Weights of a small GPT-style language model, trained from scratch on English Wikipedia.
Size: 8 layers, width 640, MLP 1728 SwiGLU, vocabulary 26603, 68.5M parameters.
Architecture: RMSNorm before each block, rotary positions, no biases in attention or MLP, untied embeddings, normalized queries and keys.
Training: a variant of Muon for these matrices, 773M tokens, 8500 steps.
MLP neurons of a small language model. Each row is named by its layer, matrix (down: output weights) and neuron, and shows model dimensions 229-356. Each number is 500 + 25 x the weight over its row's rms, rounded and kept within 0 to 999. Numbers have three digits each. A neuron's up and down rows have the sign that makes its largest values positive.
A block is one neuron, or neurons of one layer that tend to fire together. Before each block is what it responds to, as a language model described it from the Wikipedia text at the highest values.

Responds to: Framing prepositions On/In
L5.down344:513477491479515498493495496503496529493505516517532537472490499497502542499508482489488528514517524469493502432543477497484478501551507515506502496449464494480498488450454483501547509512532490492495513507490505511506518510542515502494546502553478520486542477485494514483501509485460503495537512528482487524510507465521493481450497542497544506452488470515476509525510451506503507498494
L5.down1353:497499529509524483452499485461511537489511497457524538519522497522480524509522499510553547448490510504530475487508487484480523453492499579522480506482491500504520509503542512501471493461456493475519497551488512500471524485453483491505517498471487506517484488490517460452467514500512499506487505477489461510491512484528489533497510505477471468483530502524444515516480470557480524496507

Responds to: Mid-word name fragments
L5.down349:526511503503510524508446477515456491460524498483484486542481490474480475556474504479517486502545543506458486472507534515536541490457546486465491527483548474505520536488531459491498502546505540524467478479494518480530527503527540571483503572502526478497514512471524491477478522477520416457514505490487499443518481470532515530491495496504534504501500453516483479529498521491528524472509
L5.down1476:488512463482496481482499505494459462502514503461547555528497500471516448517495528530509533480459482459486522477509482513514490540508494431531517480482483495489540483468560474476485487502475516509449515451466529564525504503476454496462503494471505494479490499487516510497483536497503502465519509484515500457478523448503485515484521499519531543500460475482481496512546447490448498442522

Responds to: Lack and improvement words
L4.down190:502517500507485496506511519517481523487465478536510506468472491510467521491497492517505508518489508483503514489536498511526524544522492537517508459524479483492479476467490521524488491545557497480528493474519518509513488492497535496503454477514490474493472466465485504474505525489504486527524546498494513492526503497551464456483499486523499494495498539505473479451512512476505464540505
L4.down619:511465512463498490540466535482482494517473536502508514541501473447502499481508503530492546516482521504503501504516492508540452485497485521553508483487430509490536464483467512521467477457527502517439478463459503465520489490507504509495491530519490498483455476497518477486511438500460443461477451535504506533492553499517427538454471513503502493511484484509488488490518501497512466507503
L4.down1043:470475491524503512495533488508505502479493494518502514506480509483527535497475523466504489543477539518463505487477452460527487484545518522477506503521510499518543453508500472495503502515529468543493522543463490501489491504516497478532441481503510502486474480473489499472480533494505507492463514506510497517499460508518489484520461541481517483537550501506481504504490481515509472517503
L4.down1242:425513502515476486520529544449502514465494490505502510531485489468488478444474511472434516477485524495489518498516456485535499451499516489475479491469494471545550502468469562469506539483474460487493483500506511522503489521475480503519466525517504495501447493507472544463520494500538494489492449466525534512487519502484512478505517496518563525494508514531494558508477507500536489504508
L4.down1288:479553480494499518497470529515533524439488522541513483523474461498464452491482531494465524490469521478513510457507501482525527479511505475513516492507404528508521469496486490485473537503517501487445499504491521505529510501493512521508482490499489506468504472466528449485499466539503504531545517508509538522475489554527522564527521480509445495483516529508493563472455503500487497560516
L4.down1416:474511480502487480471479548471436517438511517521480509479488490538469465501539517538467479461523523472533528528519444499499505498535519529492551478495526484535500501492527532497472504487484468492551493452522461480505493504460506542510460491513496468507538503508522518505543493529571500516485490506522512475467527472483494476524540489505529485526493493516541515479502484496464537473483
L4.down1417:462467516507517518498500493443484481532514513471469493566453494511485468489485490482552492475490477474481493458484503535534473501493485463446526509499497509494484475469478497513464510458480488468487525541501513497480512476480505483452498498553478476481475489508515508508459500505492491505575518493508502537524496474548523484471495461512485477507512525505512468487544495497501527513535
L4.down1634:490477476545503528497470468496520518510481511536503467476542500494500484492433501498469507499502482514475513528490515504486420515501477480495527473498477526539501519503471516475478513511525476519464517503510495475495484560516500524500490456498480476485467522454457493485558454478507485491539481474528498485494496463512507494503507513517541484508495536521553495501515480498479468497510

Responds to: Clause-joining conjunctions and commas
L5.down430:480521479482473515519456559478478538530512545504498517414484516525480508518525489498499565483519485475462502558468506478465493511505476432462478466475485494501496535494503486518487508496531477508530460497537493482498490481534489479496509491515535470483546458503484536483499482502489496496479474497528495477530483467489523481497520505535474500502506485462476554496536482554518477528466
L5.down1305:530484492480473462488549540533547491458477512500498517490521503513465496490499571495482479494461488489541551454478492447479538521524499479450491481485454496499493531517469475515514491533569508471458485504506529464471526501467489481488459500487494519490469502479469514492468544512512487509485520500498486454486448492504474521494508481492497490471518526518505477509513479496484502558474

Responds to: Main predicate verbs
L5.down1143:486483471489519561494522497495532476538488508481484481512504482484517527532486532459484474502505540481522525485473548497456516513527509507487527504470483509485509544528478509495459589480472484486495478494503505503460480508492482477491477491452519485499484522502493524500495482575477474528510489471497461488499537538500515506516468462542523503459500516506482465497508502492503531475471
L5.down1267:466498479512462509505478491484540508486485479516540502526468538500497472494480495523476516510484500532460531509439557459498491539466518461491524517451457494529491519494506501538499528516539504517494500526521514475535488510457494478499467524528498543509508516472488483416498544503472448515465524514480492498482493528462468465481513513492526515524535475536520475502479526504514488540501

Responds to: Clause-continuing comma/and
L4.down180:499504506506528484518536498492511528509473475459475495505482510487465524502506493477514459536483512504498518480485546476509466501510480502460504548507496516469510478507462434499515511461515532517518474491529492519461488513487521484535491520493545531507469538472479474517479497501513491483491511485571481487544508497447484508526493522501523472503492490483535475503517487512503530511566
L4.down623:513528505465455505513518510493495461552514473503508520515497506492522503523487523475510504541483481479521519531481509479458480500485535509490488496533469511507478519497482472526538462508501503468486484487495550566489489471513515493514500517567534505478515510533507499504450489476486518498491516519528499472506479531500528540488512512500493493521485526520449507508525484496489481543467
L4.down650:525483545460507486547455498514490482474478471462506502460536550514477492521514484530465500466450489511533524519500496516505464475502479499551511506520514456469518503485464524519477534511434478467454513540520451535512470460484497498551492513507479513546499458498514526463539469469547470460527524532498504476505493489502485454478443529465565494522492471492490486502500497472489493484491
L4.down1356:486508506483531484526470461478535498495527475489475481515527537538524512467505515484548501527526507502483453505547520508508510475481468476490475511486539487494498494497454505484523501523519478513534514501480515454474527481497516517513482468476497470525501497531510485489528512522538489497499532524477498490462483514492433504463485515536476503495519441500492507509472483511478539511527
L4.down1524:496525484511497472498511517499491504475485522499482471458490515509529523526510483477444471470486516515485540478530455497484513478517478515485541461470515467481514490506539505470509491478490495518494513473521498469542525495511487483470488506541536524475518482536498487474463509489522506517452503507531476526489507481454464564484511510479496495481492493531512496492505521491473503531515
L4.down1600:494523489502486442507518467472475506501520512479480552504480484490497543471539519464529492514483494531482545520501447520478496469510459462488498468470507504480525512499493493505483473508495514528482478504464514500473458522517492546476505516482506507512479466497486438474532513541555482509501445502490523501481511489524505531499496467488534527485516516499485497492567491520538510509514
L4.down1603:486500510448481504526496530487498497504493468507507471510437508455502453507515485459488495528485515513508469515487527485463519526506505455536490462526499510511486454474461521501522461510515531475468517527530469500510503475489512514504533479506508546492509503534459526524488483579500484474494542459526499534509490529519456468526513476470516481505558501496474493482505483506526486479570
L4.down1708:525535474487495503520493511503485545507487475461516454460494490462513501493523485473523524481489530546483465454545490499543493518506489478540464497545451493514509499492497500513483515494509488472484523474527521466546437467500557468544499511536487486500457505509516474464503500497514519478520527488484540478492495519476539503531503539512514504479482495525510494489518470542474472498497

Responds to: Mid-word name fragments
L4.down71:515512491463503509521509525559494529494519539493483515506482463491461514473466489546482469514513510509492503497474492534538497513462540488526526518470522505506510488487483462491521516500487504506508464517528527477509517508534509524500485483518515554534489499514449530508557512507474482484529535549469504503504475490489532471499510512492495456513480493520483502490567515495522482531501
L4.down636:464486550504496487462516535510496475480496494488515469485468480506505562525527499484518484511510488525489495457530511536502520457510479438473524496494520502517471509505468495492522533490518466507525503510523467477500546542498526484505485517532515528552499516490492462528438497512495476485516499486516500488503560530485490491494506490519448475501494536456488508482496510498545498468471
L4.down706:476492453514478507478494504500512530496534511473480472482500532498455495500499531484501463459484491481496466515523508507485452456495487504458518531478533472479481488494517523510562530488467551487494519528507482481479500475513461499494510466472486457504477492509478540528466481491529533508436506478462544496490496525499529507475489452500508521519492467528520496490541491459486455497510
L4.down842:484533454507529506486485528495490487530484536506456523535530540527503483493510511506512518542531472517492464524477553491475461468484469460517533515483474471474481497530492500509513465506537536473487500525493492516479488485530485475479501479490491523471471479524533484482433495469493522473511493458450482493484518539478480491498474507554541505512516552474483489514515516545470517471525
L4.down864:523518497514501495511490513493506511526507485494534475481531503505476488489526528502509492508514491503510496546478489515470510504500541448533476539462544523497511511509509454451480496445484480511485469502491537483472485507513436488496541527525546479511504506528458515506526487485498521476542490519502467509497498505453471514493493511461488482473465491463493524472495547527451564505504
L4.down1125:496479490483480495511471522480481473487528559514487538515546482542490531494471493518501507422523539454486486495480504510505520473536503460506523495555530465497497506509482514531489472437511537526511457514512555508490514461500529505512464465512535507525478537479515519524519522465503472516509504489478553454504500480483512492514475491465510493503495480514515516477514453518486476471521
L4.down1181:476496479486508522441493543488479498457515526490513492533525522526506508525501467509493504500507477459495477453516490485509515491531495487488462528500503473450512524489519521522505478485531525479482554529530511568528523504486531501475531504551469497501532471519501512433503493481567507507502523540519536519505489450488474575451460514512520498550542490510524515532493491488490571494488
L4.down1256:510502497488520500461467457518486467523497516476494499540517501479532484492490545499511483451503462451502522461518490451544448462497510462541491501485452504463511500490502461493529499516510529460467523498530493508520486514507549495479494491467529500513477462518514496495467509512471502445549533504511467439493559496491494490540515453544476495538515485504505473494518485479489560491485

Responds to: Non-English name fragments
L3.down419:500557467512512526487495481495532504547515492515464516529526480531489488516494520489488536504476478476501487477471477530480496491451513433494462484483495496509484487474536499512495487494492505497464520523484497519456475456505519527496553516480533466480524507516519515503525509504480495480481482525525490459527549446455509486465496511531516473521476482493517489451520472500457487491535
L3.down644:498514504525506489478547493542470527497492469512507555532514464493503510520482509492483508469504465491490486471476503456508465502535548504513519528479488509462494475510556469466516504500542527507518481514519501513528463520511523522523489503504550483469499446493534497516479519508530482477477459511521510503527475512497486491519470458469494498504503477519524477534541522522451479494471
L3.down949:488559480520527481496515438481517536497466511510521467522500506492437468460527509539470509520479499532490536529527487514507517494535515513520472507527511494576508504438538519480493462496499487480511487514497522501473492498580519517472507537506559488502519494504531523467503466485480497545503481475466454501489519468512505449475467488494488521516458507497504517454499448499490446501494
L3.down1109:494503515515523504528475492488511538487494445497532451499514530521547490498567553508503510522479542486498530444502499471498485544464525506511465526514513515459521526531496493500484459504516480535509503501489518512494523500547512464490483509421519496521523488514464526482518513483532509476542491518478483519470532500489513457487505463553486529493524460487488518465559518531520496458534

Responds to: Adjective word completions
L5.down115:515471498505496578503513530528497497454515478491501487567476563495438466509477494497544521475484478452514509533528459511492498531515508482513512539502491495503524451475464574474498478505528467492475503498454521513474489503492463503479506493522509459482481519494460488564532510495466488512527509523496560531516462481498454530504486485509533533480512516507511516480526516484522490470503
L5.down1400:495504486524556519503532457545496550506504522501530488474481543473523517499498455475545507483459495485486467495514488510479498503484517501465568545486494490488512578509479493486450512514536445495475485497483519485476536505448476523494519539500495504541484487564535488526468507518487492478538495542543529476473512517557516493506502516504574551527502501528513500503523493477527503527513

Responds to: Paragraph-ending punctuation
L3.down177:462515529493483488531476468503511526483463517524500462500518501499502499479517527466471532483472510518516533505530519530518500563460525478492516518542502506551534462490523487486510534507497508465514525511532520500468525483489517471470499523528502493525466550494510506497544464505457494436498430483443501518511541464498490535518441534471506493464523516507488457478535484516493487483489
L3.down650:476555542518531502512499480516504479536465455504460499496515530478495550541506469449539532503489501469486553502469503557501469490489517505522495524493511486491454502514514472574485485517503513490513484550485504507507501547521491509484490521499477529538465507505492515520527485474502470452489470539486498488489516494525548487502495511496504583511538492551500494492473505548517499554439
L3.down708:477547502482503490497514485468491491494486486503474492511508455482542511528476487519476534467471489513471512502505522522467497513550503478515498505510481477561515544485586503508508484527476513526480540499518491509439514498447456490514515489528498447491496505503491491456506499466515506545522500479478520512491472539488524516507460493483503516494495482515489494510492522464517504497544
L3.down913:492513485500545511506475495490520484507479491504484467477480512487501511528514515528498535497535559498496499507517459498494524511544522524525482505517467513505483492510486517534464492494478532522502477481486460513484570511513511498508477461536466514496490507529509517515485531497542546472489476473520555463491516493491470519489485512435509503497514518541502471465506525479511505482431

Responds to: Record and paragraph boundaries
L5.down99:535498489484479449518558487520452498510521504483525510472511520489499530484505514539501490539520516477501502543494518510462499506459516458546445515480524455530529494496586486503487515505490470443477492482480525459531466473498500475532516500509453514467478506495477516508519503473482503456515492489495457489535502496512491475489521513464557544500523510522479500471493519507489474497521
L5.down742:494528546469470496490489489490488528508464477520508485486518504480506513507511526489489530515499519495514502493502517549496480531483515474489512489532524501563484462511550494505514505498502473461485509510488491504491512493490485479479490500506523520523478529508503498484540456483452480454516466497442508495497500438495501520519476499467528537498540515550513480463521510528509501498510

Responds to: Date-introducing "on"
L3.down48:484500512476493472515505515519451492484489462470496472528510508513498473496501496528469505482497515506498495509510515534534483500538533471483474519511503562518470532498555474489515475509515535480517503513511461485499530512476473534494492494517499474505519457505510505545487482473486503500456503499550488501496499502512495486515499530514501518502523513490478497491449546507500484513485
L3.down845:506499450489488517471481484511515471495515518543496479492505512491516481486495461528511454513470532487471568485499491530488478483493462474502530485483501508528515517522450475510516473486548484511513533480527491501541530458524506455526505519476507538505541467457505489482514540527495466502496467495510493487487539503488498491520524504517517505517467479531498536554478523481536518493466
L3.down921:483463466521503504467520513497514525488507527524524455531554522516491511522500523488537526522492489530558504430507531499511487462533494516507507489454488518511498503492542527555544529514513494460500487538531519459469481520522463477505487501501540523484536537493526494509543539504473531458498502524500479507521497507504496515500490532462480468464494515502458490513455512532468521505491
L3.down938:518478503515471507470515513464487515497490521492495492518490468466492530533523537503487514509516490534466501485513468507495501479503493498502505498456504506506472515476514516469545535537469543479495555506504481509517496546523551502465501541520506511449468504491501493519515464474518504459527514446546525484500451551526500522476522475505519512505528526504465477526522500471510511513510

Responds to: Role or activity link
L3.down770:520502473530516452526456514508487504481499496496503520501502472508470478510458517512483497495521505482493470470523509489518523529463485499549520472515539501475525542475453502497501540537503497453524522500487483505543462452510469490529524474483499551546488485471470477487492497534486480521490543518523487559456487455481485477478474466507512523468515493513508542504527509490500500491555
L3.down892:498448495510494490484483507487457475473527455486509522534514470478508433517518512572533477443509451446523443447517517486502491478471445521489546511511463487489523501490506496473508531480540459486496488539519551518547452490501526472445540498484515475490524524493498501484509542498466501494518493499511499532455470519514473512496505519483534467498523494504515499513480474482526501515502
L3.down1350:554486495486501491516503509507521522498513500501530500521500514511500458459462507481462491477523519479555475509535531427519519511537509470496456475499468500498498480465478504463474495464457466506527521513494518509471465488508505477506489503522532490502514482465524467506550536478503523491503516543482526537535461492501492565517512493578530518452550517490535476537484489482509501505547
L3.down1362:517521513482493469506517528520526499509480512498498496504473474505495528500501501524528548487477492508467505492465503518461502501460486502487503487515499514492460559488502508534505521495507517478501511487489504515530535509452494525488501487462505482528490499498515491533529496483478499529524511515522511536468510483473457481483491499530497463535485456525483503503463537469533496527522

Responds to: Adjective-forming suffix pieces
L3.down262:490524496511437500450512464478502481503498505508479505513460476487505507537512494470507493485451530485511528502490553498537512455511492521543519551491512508494530495497511469488530480474472522484502483486524498504514484527486489458515497512545489538533483471497507504522491444535476513496510515525499505512540528513507492434560525491505515525554483521536446482484547539504477526550513
L3.down443:482497502477495491498505536500493524500494499521507493521467541458539521471494504478482502521493466505501517531511476510496525481483505448530507519476514489510506503484501536515475488478522443490486467474471497501538472516521482479533501509530542529472520484530458539519498493530493502555532500508482509507500496512498435461537471514501527499515501490520453501517546492476501500505522
L3.down865:467494474503504475493525542483511480489509496471522531545467534500519518475481501520532512464477464511504506486514495510471516510511514502512513547499501520525477500517489523492480457514491478482454497478480491524505508505499498488536474500464518547503524497530480531508461505512484494487509514474454521489477491537509500510494523507459536504487515523521456514530523513532481480493525
L3.down1132:463508510506487555505520576489500489517514495479534494515468557507472536511500484487535495546477469498530529515492494497502529496492462508513513523478542511558463478493496535545459495551505493503513497458504512537463488508468475518495511525505480510483515555449475495458510523500479478516488481466457481472491467515532449438499440532508549470530499536504465496479481508455491472515555

Responds to: Line and paragraph ends
L4.down30:503502506466493464478518457522521511518493483471539493521509471485515499505521491476505515466497537466496471513468530516528501493535489508535500533488476525517504491477543511425455460531516522503484480520485526499544526483456448503527454479501496534503535526489498534514501474484479453463475505490478501517497515511508477507541512483547501519515478519506492462493495529503511447493506
L4.down104:528459505518549477526495526540466485514479514455497545492540534479470505526488498529488517502470512516506457433525518529457519521485523511527502476468503494519478498469502471491470495496547503487475484499525514503479480512492510511489479541488481477467493487508487528537528504506458501499466485538487532510481474466539481504485512511472543569483479499476513510490532510491512533504522
L4.down242:486502521493531498473485489483524495440496509490495450503483532486518498495495514513471490514522489479457478529476516494526509509494469506487513489530524455490526512497539485516490470513537474485502503494536465436496494473537507462468550522489458439496528478552512532469487451515514478486485481453492520462518526541524499495505507556497508482500589502517571492528515487482533500448511
L4.down274:497523514474511492509507519511518468497489491448481481454527491502539540518532471481497494497474511483498503510483539527502485493476510489486508504517510470529502538474542501538515530529480471471518506514523503518520531483492477500511497485510490507548488518510502510501521525485496506463489488519454510480491522457514510448506493514484510573481506530511499482522521495520492514520481
L4.down818:476497501512524485479484485534497576510444475492501491487493479497487505488455472485513550502527478508502506554515487498479499508495525515507490492515518526529525494473588503526506513520536479516514534538443460523492505482502499473500451510479526527502494476497535486530531477474471520502503517525520535494503522432527470509495511505462512478531564518472496506484541493498477497488507
L4.down859:480533509492466489516500491499496501505485477529489505487482497517522532496517500514486504499509482481513490466469520502470505508484497475510497478514501479532533512505507485496505529476475472472485510487490489520517479497485479487504508493527496487486511531516504489496528484475471489460492497489481498495507488460495495528509513505461541520501496490536504491475507514505527509482527
L4.down1337:524485463498468505533476504474496504489486512524474503541533509511498510495527503468465514521470530524470511522490502528513500509489511465506484497473519511526496447455528505534540501491470473488471509513487509504486507509478509484480475518502471522498465531494465485472494500486454481493485475493448463486466505473497524506509486512493533519470514552510503497455556471513509484484520
L4.down1452:534500525464516513534487492494542507509518520498486500510517533512486513517482489509490451513469494473524480514474518510514507506503496482494477537486501495497483481472536535486490478512513483504547518503528494477493477465525470491449465540489508508505509507503506562489503499505506499479494515489535485491523525464522504543528466509467504519535465526465480512454477527498506495498494

Responds to: Main verb after subject
L4.down54:499496506499479500512501516490511499469519502496517509524484510508520525499509519472477490523483495488464531521504518482501493484488494508501511509474487538559474476500494494510472523538529506491490480502510538492544546516462481498445468442517468492552468543474502528462506542540512462491498513514494474507470513535499445471458493538473455512514489489487488429502469494450492466530479
L4.down228:523493520513478507525461484551466455506502518516515503506508464515518500524485488525478504538486507459494470488538497467527516501487516524470498493489472505490486483488490478476527491503461511531489522501460497508515494528517480544483500507474489500486513487493500491549495507452472529531468471574510567484525490517499447497472473496490517512474512513479467448501510510527496506469492
L4.down260:492478487487528496509493469452498505486498524506492464539488542481503523535550530488486531529523486484524502477496568500499504527493535489480482476525468497517520510463520502476492504479492465492532470509500538497525462469524522465476517527496521539522497519474493513532499548468516502520503459508501513549506477500500496500538501468520526496470531506489492504529487488497457493513480
L4.down324:472474460542462524480522544560473509536538532523538480512473466481480495495489489514492537494483507474473467479474500483532479482461465477481493525545475516497493516481489507497490493519539531516437504523557535529549462499456562447517507482492544489512457488433475491479483525512495481523505527506484503502516506451451455482481547503491492516514454541491519504466472486431473517526503
L4.down833:503518526517495493465513495482471486540499495549471426489503468495469504492486536492548510481532524475491483533475497518515514483488482529509518504501494525477489535496520524461521417471535478503504471490535478505539486517500484514506508549517528480535490508501482497482484497481512498493514455454522519465487493459465506505486548513519484486527490527476524509492487517518459498485516
L4.down883:477482472461460495494521493509496479538507524525558476504530501470503459510441462519473498475543466497515516520524504485500477491473471511497572477523521525454479547471485495506473527529510542479516520497486519500509550479465590501494538493505494480519484501466521477488515503509493495507509511502492477518527509513518455520486495523507488478515506498512488460500506545488532481522503
L4.down1009:519543555546531507495527548498483519488489473458495524488541499563497489487491507475484507510522498502478457508490466487518553550485485523527518535524477442494529473476507500482489533459501517484515487471511542535465483526505502439513526538514515477492523481475518488463501521519478496516483499486488485525459483504485492522497458514492489512539507508510458502510478509478507541504512
L4.down1545:499505487521457462518506495487469481533528498498487496542448490497503475509440495486440514530509504504479495489443551481524485504495505534473527469499506526554514533510490490542502508514506510521462501541503499470522510458475467499474510485485523475448550530485536501513494529470460479531454526535510464511482490513518487516474478498509487501493515478483462476474496514453477481527466